config = dict(
    d_model=768,
    d_mlp=3840,
    norm='layernorm',
    bias='all',
    tie_embeddings=False,
    init='normal',
    optimizer='muon',
    lr_mult_qkv=0.7,
    beta1=0.95,
    warmup_steps=200,
    seq_len=1024,
    steps=3891,
)
MLP neurons of a small language model. Each row is named by its layer, matrix (down: output weights) and neuron, and shows model dimensions 128-255. Each number is 128 + 24 x the weight over its row's rms, rounded and kept within 0 to 255. Numbers have three digits each.
A block is one neuron, or neurons of one layer that tend to fire together. After each block is what it responds to, as a language model described it from the Wikipedia text at the highest values.

L3.down192:178140140122125130149143104128110164107079109120136095120132117109150170186144145164089165091127141127140102157153165103155134121155133104064151165113147128120130114129125092118132098174148169097131115127082120128120154161156133155139105086143153127135134097068154118117146118141134151178089138148142154117130109130105140100121157120117110062128079125112132131086107083101120135159121
L3.down482:120086136124127101139208116192126129180117169117113103120138109107120113150086199117154176116094116100109118134107156079115110157142153127187135116100146100153142136145157137135137128165107148102151149159123122126112146157147142112104110082102121104100167108160131084119147154108116163146112107133135130140111115142143169133129078132087093120134101125143157160130108166149122131116153
L3.down483:129105117093128121087128115153135135126119115151118120094119104123074116163127111133111115101124111141160143126125135111130153141165182104151121111124133158086102146146098111130152158139147097139085143148131155129137077131079101125161096152142141094140130123086142098123121104139104106139121093133134141113126123105135169186164101113091094151119133154115131151148113123122118141131128
L3.down1356:096175146109125153119166131119102138156154152132162202161125141141154097116114137100125134103105105111070123141111106135108109130144172177088116129144152118135145122139100162083137148086147138086123148142166117148136124099160066115139129121108083104159163173124112130144135134132112105122108146121122165113136124112112142116139158112118124087124151151141132099144177123092118131132126
L3.down1448:105133083120116153133136129137118128070104142172092184143142122102099142113113142121143134115134131175135110119085162150089099120092141155179149138144137124126186115126112139118072156097139150125143140155156100102151123164124109092201126132153106164141153164059135127122116123156132117166093140147104123082118133094120134110094128132129140091095114131141140093090120114138149182151095
L3.down3398:112155118093144125110143154161134122151105137144117128175128156131151150112110083095073094163097154118124126122117089139129152114103131124090165118135148121126148125167133135132107112156152161128089144156139068131154151167174130132080140142111149109162144200143142150171140121141141097128104142136156125083143129120114130134129101142121096120117111093095116150112132166087094131127155
L3.down3727:133131157122096102133129104179120163110146109177089183094149131164117061138122179115143132116163115106131109127144187083119121107096128125113150102137141139133107076144140107094146113139121138139152110136145105157104125179105099116120145079105131158154150113129145120130108123093117121143123159112147144110140148143133155104058102083135131101142091183116126120166123102155091106101081
L3.down3777:125120088125156164115132123117149154090112120108113109106123166145115110116120134105130161122126134113135120144121095108152091104064154127140204097175118120150134161121128133144118163115124137142139155136177153183116129151133085113127111111143128128097132142131128114120084106148083139138143119108115113151130132122124115107176105120170141134159084116170103122131102108163096112135122
Description: Word-completing suffix pieces. Final word-piece that completes a word split into subword tokens, e.g. retre-at, with-draw, ple-ased, attemp-ts, take-over, in running prose.

L2.down775:123145097143127170123133135152119158129122078148092124131132103137122096121147133162125099156161153118139147120091142135146141150135108106120181167145168106115128122107102140117113145122116103117117103139188127105120127132138116161123171117115086185114130120172143143199129117155163104149126108122135120104106137114097136117180138141135122140087131150139145125097112073165170128155154
L2.down1791:125135161099097161154131137113152121116119156089187128156118112131142093138107097160113118129135117097136157112107137119123139122139149147152139143088149083115126147179131159144144159141112144079139148162101182146148126111097108113119103137128148164102151131111107120129136136108126158134120152139121117167146116183112129131120157100156103118124100144159108122138116148094116088151120
L2.down2995:175135074125170102135113153183105123126159149140134120108179130139120162109133160166144087095108136144098162124096148123117086136121150145157105112117152120106111135155134134149120145151126093089147152108100141125138116100095117131151132138108136098110108109142124107155099127123137152157128072077083104140162142143107093078128066141159197064140148162154124140120168113146149119119106
L2.down3370:157130146122161111138124109108089133145168075117134103122171141093097133129123119134115137124128141106156156117106116126169130084119098108174145140169139114161076145123132156140123172128113102106161119136147162121151149138113107128165142141106155113111143177116109130141144185136140182090143120178117147101147133087094100148135154151122123156103110141119111126123137139141150121135144
Description: Predicate verb after subject. Main or auxiliary verbs opening a predicate after a subject, "to" or a modal, such as be, have, found, are, in narrative prose; sometimes adverbs or quantifiers there, such as much, largely.

L3.down196:119116146149127155120094094160153094136126089133126092152112130115095077133120101177125121170156129148086116108109113089105141159132099170131134129140092155164129130114130126151125105130120122100108115111118150167114093135097150130075104150107116165121138153087133142117145113100145129174147121042184149131159119116136144104094085107154137129142146122136124122131141167107110162136160
L3.down1235:125158129137122084096120146132116114118104113136172120123126180162099099137072129145094159133135162029077110201154155139101190113101153102165144134095163135104100116118159114140118140103090148049158111119128084133064114153128087165138144190159113173063120079140088137103130140171123161099102148103143131110104098110117121130122132077121120132112128126116149099103131133172152113104130
L3.down1379:148116113156152089135093135151146116106076094128153119147109124171117126163137171094089120123120120139085116173139168106135141200107090141138122130095124112141105146111090136143146179117122096117136111143117106131154190114119094099135114143118139161101138123110135153149140100106073104160100143135065124081132124112117130139128144132123093094085126136130113126123148147136154080130085
L3.down2069:133126116162154131139129154104122110097117103129145088122188132168136126160129163087066106118098132112069114160138138131113163153147142122125123164098145129118133178102130125167153122182152108099087123154083120110164122133097124162173145149098161133131105170098137116177129125143089107124094128119136089089158107085104127142118112081106118079142140086122166144110082118137139138126137
L3.down2208:090117108091119109135148191137139122113135155121120119125156101113109088137099124112130151147147131105099136160090157166168101161120180118134070136144158139186135134136099125163124135091134146149130121111130130139138152092117110159104167118130158131125137175121127100120131148153122129143121119100139163118092148071146134181115099126167139146114172137146135093109146115142143146112095
L3.down2434:096130104120107097169089163159131082118110099111088144136150153095104091159144140137122157130133121119137120167125120134149127153112110084100108142104157136119114122107124173113122126079120134118123155120159083119130155159123081124137066125129114120120138096109154144147106157144078102123135091119119124101123144112113122122106113102144159142168149120109107121085141119175132120081086
L3.down3129:105145129111131136104132128152138082119185098110130156141143141110113127123122124153161110103144155091166145138207121098150138151135119085109175121132115127074113118123100159135144129117126102072096149138187089119163130128120147141124152104126133156139103121100111123144146141078099118129128091122108187126173151153175128110081137133132141090134127158114098104111114148122142110158135
L3.down3267:139107145131096116122117097119171127089138106089104191126150133153112115101100139131077130115104102097120105157105187132119149124157138139132174119135170094129124127100137110125146110117155154127092131123085146132154121157138118144152090137142113105119116102165093129133104076114120111155110136135084164107152124129115121103138132109110139103120138110101126068149114114120125132130115
Description: Place-name word endings. Final token of country, region or city names and their nationality adjectives, often word pieces, like United States, Mold-ova, Hondur-an, Chenn-ai.

L2.down323:133143127126134107138117138172116124108160132150122129096134101120121136144131139153139157179154107109109144118155139081156099155112133149131140107102211185142141050107115135114137130203097120131118084138129152109135113101129107102146133150151165100137156110079145123115121118160130095119111125086105172072109139134122127142100128153108101134104119126159125138087148140092134128104133
L2.down2666:142103122157141097082124141185112162139151140119147140088127174114159104155105153114145114158100117135137137107098157118136154102119102123083170105178108122107116090141144117123128132099109167143128138136150138132128093146142073150131170149150167109153137142128159085162109176097143126138161151131138159143158154182085089176122116106148129115139105134110173124162143118083124154120108
L2.down2805:154125142143122068133111119135112040132141112087089097076112138154129138111084101118101121169151142123151173130104129146154101118132119139125159112121155176104134112086105116099107086150104117143122119128117148124147147123152102148124114140142137156150110148105127140119132128132118100117135111158126134107101136158132128121117133123135145119146132155084109125078144121120159098159119
L2.down3094:104133139109112093142118109126121153151123132143119144115143130122143128091188113159158143093118139110119126119107137089092160136126150118082181112157153126132157107096112127129168078149097105163143121130149143150117127086131118128118119109163129082130134137175139104121096110147133094119156154123105135115160082118104128116113088103127173120128105096077132091135144120140123119087098
Description: Sports results and team names. Tokens inside sports writing and results tables, mainly score dashes like 1–5 and 2–6, plus team-name pieces such as Chiefs, Swindon Town, Bullets.

L3.down1059:115130132161121168142115146108119141131137108137134158131161147130139151107096141149106135132118152140134113086150132121128140141163162152133160165144150130152138174130132136090127159134079146085157126136128125099125120138130129145134147093144104134138159110094124156127152077149150135132121113103142123126117109109129129098146145122180164129129172115098139156080122103128090087104099
L3.down1323:127146146165121154116116086090120114111111120112113162140104101132143074152146172146139113110156110087136139128139129106095096085093169118108118105070178125148126130091128131096143140136132110121101127133114089079142147132143115098134157094122148124143122141125118141164157148129130137117154135179117116112102108134113115151148121157086130122146080153162131144151154094149129109141123
L3.down1581:139121156079140128138118116105154126101105171139104107115147111146144120123118146176087158137120109114127123144104121129089146144113122103118140141154101124156103156145123078140091156100088145132177158149157098165090104142171090146113161125099098079129138141121159138132151124172145121105141179177097137108141121165121146140098119089092104084131140155099134130160133125128130156130163
L3.down3218:118138142097121090170142082158133113133151087145142127110116143129121114132132129160116185139092184118110122107138110131141115118107119089139155168134148127136107158080113155139138129141141133157153114119155134127114100099069080157106122071174129138170147111113137117098116112117110105141146151136134125142118133119143163158095114104130116167154163121110114109146138140114144183059137
L3.down3220:191168157147146152115127130147113088106152133122100109121107130138095102129132143107100090112090120141097114150150128113122118104172102108147122126131156153134134077121123132121121109117148142132101082137171127132125112137125136144079134149130167113138107096150106115117163120101106154112131153147133124154133141138092141158111141158126131113157100103068086137117096128125087128156126
L3.down3250:125109118109148119143166101121099132109124164089134111171138097106151090158135150120133148159152137110113146113109114119129131131153078096115170111169146133125152122122162129122147134099145103098151133138169104121142131137114132149143134140119118122123084149152135095128161143139111137117169141125125127146116147100150126124134113106160105085134083107176097125134132101160159135148185
L3.down3415:089123148131134132106120139140089130144122118123167145126127155153159099091115148151174114149130183135145118081173159130130132133131104126105153124185143144115153100084149167142104132141103155144133140095130119128133131180132141143106135085164130104095152111127153113156157130134181125145126143148142117138110120108144122115154116140072133140097124040116119148067142139060104154111116
L3.down3715:121126170176102156134138116117113180095131117147111171137143090137121178145122130119141085146118145164114099104163120135110155144129109140127165079117151139121137155141145143180140136086129141137109140102128136107131119113180112148132079132111161115102133132125132124133149122132136096106126143167149097102128174098125172128129082122121086134135173124120081167141104104115107125127082
Description: Word after "the". The first word or word piece right after "the"/"The" that opens a noun phrase, e.g. most, ability, end, beginning, other.

L5.down142:109136154123122171107138147118113160119156124188146134151172156090103141094145125123127129080134156165108138119133128142115115128152107156113132138129104096126176123127141136128095100107140095097157135119101135134137153147089130084146148131128135120146121130147099167100169170111172128137155139132108126115138129089121155153155111119166138096100119093118088096153123137137113164083163
L5.down2940:113129178107118137117144110107094150091179092114130132158136139135089127134163118111149158128152118108133183130135119127141065183115114070138125138104144099115138090142122126105124149124154175105127145142088117126119133122136118153127132110140134111116117085138149158134106080135085106164135148145115124111125118110136137130122138117121136101146164119169120159140135098142170149112166
Description: Conjunctions within noun phrases. Mostly "and"/"or" joining adjectives or modifiers before a shared head noun, such as eastern and western halves and plasma and UV instruments, plus other pre-noun words like wide array.

L5.down21:097146114133097152146096118152088148146114161143137103144108151154107136123094135106112159121128093130159124092118127127132118122091128114062130116162163142106154146105158110134107098123169112152166155139103163164151117146146103139136150130096100116142148138073074125124146092147157101133100182174160120123107112182147130129137134148147108110158136108132108159176118159110120209142152
L5.down3350:129145111110176110130126103182136108168123135152154113087161131134132176113089119145135153151146094117207112090126129124116117140113134141120156091109175157132142133138139111166106129171135190138134113150105149114130149140054104134115165103123128160130171139110113122162145094137143117131151137149123152111108111144182133164101164123116151130142133076097109144139094126108153133154144
Description: Before a base verb. Infinitive to, modals (would, can, may, will) and not after a modal, just before a bare verb, e.g. "able to raise", "could not seek", "would eventually".

L5.down866:139137148093122169158115131148138104161133133121147134128128148172094128140134096119072159135135119157134096173149102141111150126117104124090130144114108169164143108142101158155123157117173127146106125147127102101136106139113131109095165121141114097143144142153153148122143077104121130184150152150103137109137117117128071126146129155126142143135138101120116125131097089111163150147098
L5.down1079:138146099110145160136138150121155143177106142152120159143171124130146146155112119150134066135137131157132112138134134129083122142127127168123116109076129153133138083126100129141110135138126155121138111123117126101137148120093139116121142072067090131148155154118111116127118122127120159151142154151131108140119158159146180108114117134139107106115146069143119187100127127107147088129124
Description: Place-name final tokens. Last token of a multi-token place or organization name, often in location strings or tables, e.g. Northern Ireland, Istanbul, Santa Fe.

L5.down607:095135101093135127091109150131139132150106126091146168142109133154130101134143128129102126152110106167150141089131144136183144125111196124159132118131132172112124141133163106128082097143150149117143115107140142145114105162135124084170127094144111118086147120107115142076085126127125099117173134158126094133147141144169121092109115125094136084170171073073153136146123105144111164137128
L5.down2898:102099160080120095130071113134139155140128152100125169135140126133115118114115112094095137138130123124109107148098137125129148146174187136083109105093153139131115137148128080119115145064123127116163129111139103132152100150135140105169162132085097125081156140140098128121127106144074129102163170141157135139136114119145152112128134149100117113144157108115124143087141137096157107159120
Description: Prenominal modifier completion. Final word pieces of adjectives or modifiers after "a"/"an" or a hyphen, just before their noun, e.g. heart-felt, crowd-funding, dis-located.

L2.down68:098141117155133116102131073149120147103113110114151165182093132092092103132110138137108073097158145120107141197149093112125122121156156082145086128132122096103149072124134144112143140133138106102142119136187167168102159122189123094123150132120114137129089142091123123135110136132156090110147138094124117125114075127134148133144110148123127129134078110128102108145152126134101100153150
L2.down529:138149136135128146125136083132126088127135081113144092135174158148131089130150144119156112107116137108120131128156147076126128145125133131136150134133129098128145091159097086103154100136126108146124120146123115115132122136146096089130143076102107153168126078148094107116151110169121097137134134135094146143129125106139140153122136138083146116112114126130135077130126123104171163129166
L2.down2075:137120132134123143134158105117139097097142115106151121128125141150094107128128153102130136124154082109123092128157153121114117098118154141126115072146088127120179112155120042127156127142123159101156148106122090114109158099151075107127140116130098088115111171101117119167141163134124138169116145142153126142145091139119128146132153128114152187169145163127141140147130164126146149125123
L2.down2823:151144110108134157110121144127110085119115119129120153137132123140094123128133118150118131104085141152131077158149121076156105161158177172111183130147124121161106067152083128104141097134148171146119135123166118152140096150138095115117164072096136157183140140144067093157106154136082147144149123125103120119146163076106141113129127150121160148120149172121171140121117100167153184125129
Description: Head noun before of. Abstract or relational head nouns right after "the" or "a" that usually take an "of" phrase, such as part, sense, version, Republic, period.

L3.down347:141147167114137085097120145123137135124120113108080114099182120116122140176105144126104103093109138120101176155141152129115177145115180174145135149132056151149109182117115146120160131154139140116126093114078112136135126111121135177107115113161107088117137146153141153128121132089122098131116135139118083121092148134165175178099127149142096144131137118123168126109130119126139152113129
L3.down2033:130119106124124122117171090169122140094122131112114107130099123163161111150132096129136147153104111172129076132087108152124130086068090167101108110131123125154151150114148159133126107120138130133146096100143076134107119099108096140110127117184132097194100124122118115126114122150136151153154098123117131107117115147106119138095145123129145119149194159109119118144147132099112116094133
L3.down2255:153129125105146126150133161124135116132144125129122146142107120113146120186107100101155128125110081115163064110137125133111122128109143144118114113113102083129096124128138126106133144150095132149127134132155139115118100134158137124135112072146118090107154150087134114156172151118125153164134122119109140107117136133123136148140134157184147141123163148134151183155137114101138150151118
L3.down2464:105122141101167109107154096136052158095148129096167137123104119132136147144162107130150138133153116141123140144159113166133139109128157062110169119134129121103151145111145125143105121167117139160077127136140108117149130159150135149154093081106161148161137161124106115121104109129135142115106153085132148124140102060117113071125133138174122157097116163118102093118127161126085117120193
L3.down2498:092136126116132114147099140096065130148104114136132121141168132110153105169132130097110151124133141145142122113138142079126140132088150094108138118140127097119170117098172129087073129150113136088111129166154172142120140101118159133124179158101110147129153126138123105151125151134103111186093126157154121116083103096134144096066070126144090134145110083131145159105161145126101108101142
L3.down2703:145138117126164142109144075136104147105134089102078106129151130102135157202105139091136066117151116127137109090141130118087136140093124159149113121105112102154143156092144141132120114128133144132158102103093077152122155129144135138145115100128122077092111167110151101112119147069098130076117113104059090118096133169129150130108159089142140111123089119125138148150139095116160130101070
L3.down3446:105125075143109095137109131068130142109112119149120090196171138129178121117121157104134107143151172137136112132131084133091169135119139192086097153100131113119138138126101118140148138117102120150112131119126151126138078152159091118117123153105151141142142131101079159098164118088108126164088155091116168105180130134115128121115141173149072111139136141103098143154111112126118149127105
L3.down3812:093127132117129129095098152124144135175113124109137116150124148177097120119161122162095117167138170158091112123150103103130177097147133155144096150124147077183091121122113128165125099118138140112106140101146118125103143137151135135156153120185154129087116132133160154122126105149141106142116110189141124105103163076153126156164118128176163159146162105114092111148062131130115078130126
Description: Final fragment of split words. Short word-final pieces (a, on, as, at, th) that complete a rare word or name split into several tokens, e.g. Comeric-a, dé-but, Borb-one.

L3.down496:098111138151103132166098093149116114127130155140150104140139127122107183120132108124083151103097111124093125146114134143138104072112112167085097148115126132130134085114166127137139120129106085112136116130135132136145106120122076202118096107125131118122131132128102176124138102136102102137131138175139116140117131120118127162127131119132122142171145165141123119061089114120083144144105
L3.down987:103115146093111157133113106120070129132061112115162105082073076102133158132104098132194137104084068121122138134184134111104120136092123122131156112123138104125094118121142153134075137129110122130145120141149090121113127112153084159132154116123184154168083139100137126149161145147134153128168103137110152154135124148172087092149153118153117141158131123129121112125136102136152106100135
L3.down1254:135104134144135144152121149155180174163117102145110115125155118160122133084121101135114097106116101162123088138190136089131108122124112150086159109152085112126192148146076153130121130111130103142134132148136128100114137110140099114186134095132108125083113171152094109139123124124143148148125134173138140115127156169148093135126128128097142102106117143156125134156118100107142134128135
L3.down1550:133135130109107152146122120162137117119141150109163145126144120120146139138134123177085183141074132159141107051143104122118136102147148148085111134154198120122165138120143117119133137149158125172154127115106097170089137109095114135140102124112124143154141116136085164160128079135136136157129181163159125092150137178112112171160165144114114111143136160105114161115135141136139166141139
L3.down1619:134156132146119147176139112156105119146114141126159111120122105117109150152117113126085120087114119161135139139094117119129116143124105106112144114125120162133176131123140120135135117126147130142200127135127109146151109109133149167147143130128132145164112117126108144116185085165123117103152136160143156130137168150132122150160139118088180131116113142156080129129095110137093148125142
L3.down2636:142118127171114104134128149128127154126154175143111115137115111075149155132131119124135154134177129154116139125139138129123117113112163138149134143153155126162150118083148105167125107142140143121134119193105136141127151077172139100121125089125137123120119127126136120148114134148121163119140108163143171124137154091110149120147131107090124115121133144132112175157136142154103111143144
L3.down2734:121110152132104156117136134161111127122103132146143114095146089125141116110124115103154149111127117117083130142159153128144073136164130174151103092103163163141126165187133133102105110152149108135121149144116132117132112115135112120117137104117146156099178176122144123122125145146107149112134097164175117126133142158083113123156119129142157147124129177144117131073109136102102160128130
L3.down3481:121174143127131133156130161146110130130131103102104163114132118115121155048085145116142123108127142154101108114163150145126124132093145140083133133126099135172133099113136125087114075149111131118127116127128157125136159130126118081133098124128136150146111144128119153122121095096131152084111121158139118118124141141155121157106128144101100122114148110082108093123158121090151135133102
Description: Before a bare verb. Words directly before a bare infinitive verb, chiefly infinitival to, modals (would, could, will), and the t of don't/doesn't, as in "refused to have", "Don't kill me".

L5.down445:148133157091131147127110074149107108118124130152139146116081142142098088101067136133104100143098104115096120130147136160178145129133136127113119124103117103111117115140112113156142113141094139121089108153128133097153109150094099155122089145139135130132142152107135110121131111109142151099133130161155128160142121121175177109127126118132126131149165167162112147134103157102133160159132
L5.down1285:122133106101118133189136131145143157116086134124107105116115143148146090093142161105106143119134116121140137138120110134146105114116141107138112140141153098117130131122161155121092154134117119135076100161151130174202118131108159119151119126118128104123099169144154137096146120155152160132104134057108103134116117124148151075129133188129124127105142122134141112118117158137110179101072
Description: Noun-complement linking tokens. Prepositions (mostly of, also to, after) directly after head nouns like death, remake, timing, plus final pieces of such nouns (rejec-tion, re-release).

L2.down8:136150161143124111118121105132137150110110126142136139130086095131123148132118139127111108147122135128134061167158133110126163162125134086155151131094105084165107137121123167143148134124099136134108108103135111116132143142063086092142127148120100183108151151103122134142151153119123155150081137154107143130135144100121174115143123084175115106112130140142139136145096123177187113113131
L2.down2829:138135155140134132139138108135129118104143126126133106127098162165137148114127137098123125153126126095129078148119109106115124123130175164118158148103138123174138121107105141120137134136108092140137139101143142140127137141135151131145175131103124179105140118098132140115090090163145113133134139146062185078141139100104147177138095088138111051140130130115154086157121139123192122139108
L2.down2839:113123102115136120136122161134134116090117080167131123120124127140099123100134108142149087172113134107102154151108143158127126156114101086145131119121116105111107060123149152126105111126140091147110117106139105118112155096123115137109161143125107134094143089127115149108119152123123172089121164105121126086115141161135104167116132152134127165156151146150100142124110150143140096110123
L2.down3440:140130096147132145168128149154116138094126095154123129154091142173125120139124118115119161157156131113136086146135124137135105171141122106128147114097127080153135116110150169130169122094127101134132137095156143145162158123114106131138108149129135154126117125104109117145114118136139154144139119140074185085150135086144132165127116084127094075089126148139139117136149132141155112123098
Description: Country and state names. Names of countries, U.S. states and large regions, often after a comma in a place list or after in/of, e.g. Turkey, Ohio, Japan.

L2.down317:130122101091093103074091140126131140068140130199148117133125162145097123119128154105105121118117160108120128135150114157100171155103099130116164136121092139127109141124140135149099120128144158164142118113063139124115132127136164100080154132093117150123128124133124126126106134117093130092120136119117116139121137152126146103100109132101182078126123130122111109190147111140076136165159
L2.down2074:111169143044096139106164147087105140128118147113073149102135151173120124091126121132092095162132174103142114119092139108151104177140138089168116112116113086157125146157159138147139157123125122166128092079117163122118138160156150172144125072113187116150133134112155135172163166139096103111140126110130176142108114145151111140122143109146126160123121154120154155118117122146135117099149
L2.down2209:174145097136142104082116143075124152111125135134054114107133134134128127115179086097119129154161148129147128165116127099117119101108156140124120103132137136161076121147112121121099165131144152178156096157094157156126101135113123126095140162111121147114127117137123127148144113111127175127121114139126109163150110123164148139094141099135129179154106108120152136145136095150106070137102
L2.down2528:128154102148146131148094139142120129135150122150141100143106207137087113119133124099108076145133107142125135149152085141127125096120119111125120169134160114158152143121151164137128101082123154166073143135148118126114185132155090126089129131119141160081074087138183156164099148108123144138132119150120128150145141096134124103100082118127167146134087167146127166140152168195140138168139
Description: Clause-final word endings. Final word-piece completing a split word at the end of a clause or sentence, just before a comma or period, e.g. -place, -atives, -ers.

L2.down20:140080093106090125135104149145125094133132111152149123140139132129102180129139136112167125148142152123144159160121082159137145134139120101119100111125136102152169152120141129152153116094104101169106134156112135149136129153141108160152162116133111146128172147145143120145075137122180094123146107119138141136094117130122128131104125115100148100121198106112103118093162123127154089178124
L2.down1172:140098152139100116110108155145162146120103126160152113186097116131153091089110168116203142134129129128104111126135091101128124110132111131114137135128118069143119109103138127116130096138132166156127121144112137169153144175122135101113081155107161130113133119104121093110179106136173134156173156138112140162132141167139138104150115113147130116162127134139072156113144129130139103150128
L2.down2392:155121159142102121124077123101147119090118114147169157140115122145119102089101154071182143134125069133129147155108137100137100171108182115125160162132169137120130136140072150101120111145160137163098106106122139195134155125120156126139103135128121107135111108115152134079166099116118111179129088101134112162151096124116106113128116135135132092152113154139175128148120119107146158134099
L2.down3597:141151141120094130138125126147087109103109176104123135155127132118134113110105124097131181132112118091128089156150136147151092108087164106122136128118200126107132105150079165106136117161124133157090146104134114172160104122144138124161124103095119113127142123139139113121150136132125133175155098105101114140127105142099101119127141135138151124138139104134156118123127091116184116160099
Description: Clause-ending punctuation. Punctuation closing a long clause or sentence, such as periods before paragraph breaks, semicolons, dashes, and closing parentheses.

L2.down1291:139123108137142114136137113166135125128150084118099183099137151109118160182104097126148126120139137124105117134166142163134113128165141107098122125141168177133140161077111115125130146111152108116140121111113125155118143103138075127149055110135164145148122118151069161138114116129133107161121131149125122087145170125094090140107107131095080111159111119115140099127139103134118174121151
L2.down1444:148112127160163116108133129152164148125154148123125114079129145112130135093163087158126151106116150113145149152120123151131080124141108111186127131141144165123127118111121163130113130130128129123127113144133135118144148065124174082102142133120096118109092102130136135166133161117124142090126146109153130154116126144132120133129127090143198134130066158149115092092169159115139117149101
L2.down2792:167132118122152124127158109211156137122169131088162099127148145114108140153139118154109095123075165178139152168180133142091136131090111136139150143115079140189116126122132112057139173122147123111153092163077126110121154118119126107135089121103137109109131117107143120140113127119127116130094119146130107168135143131133143121120117128134131100152108107057096097126119151160135102104162
L2.down3172:129143146104183131120137136153096148167185148086096139115121110152092161171105095142135080123107102135121163112156114151140130136113190128160067121157070122122143127176079140119159150130164105126077114128144162140153143121156158147134165118153106128159142172133085151138104128098154109161156158088139110145120108120175097114097081153126138104125108170105144127142122101123103139103136
Description: Word-final name pieces. Final subword pieces that complete long, rare, often foreign words, mostly proper names in lists, tables and taxonomies, such as Persepol-is, Luch-on, Lat-via.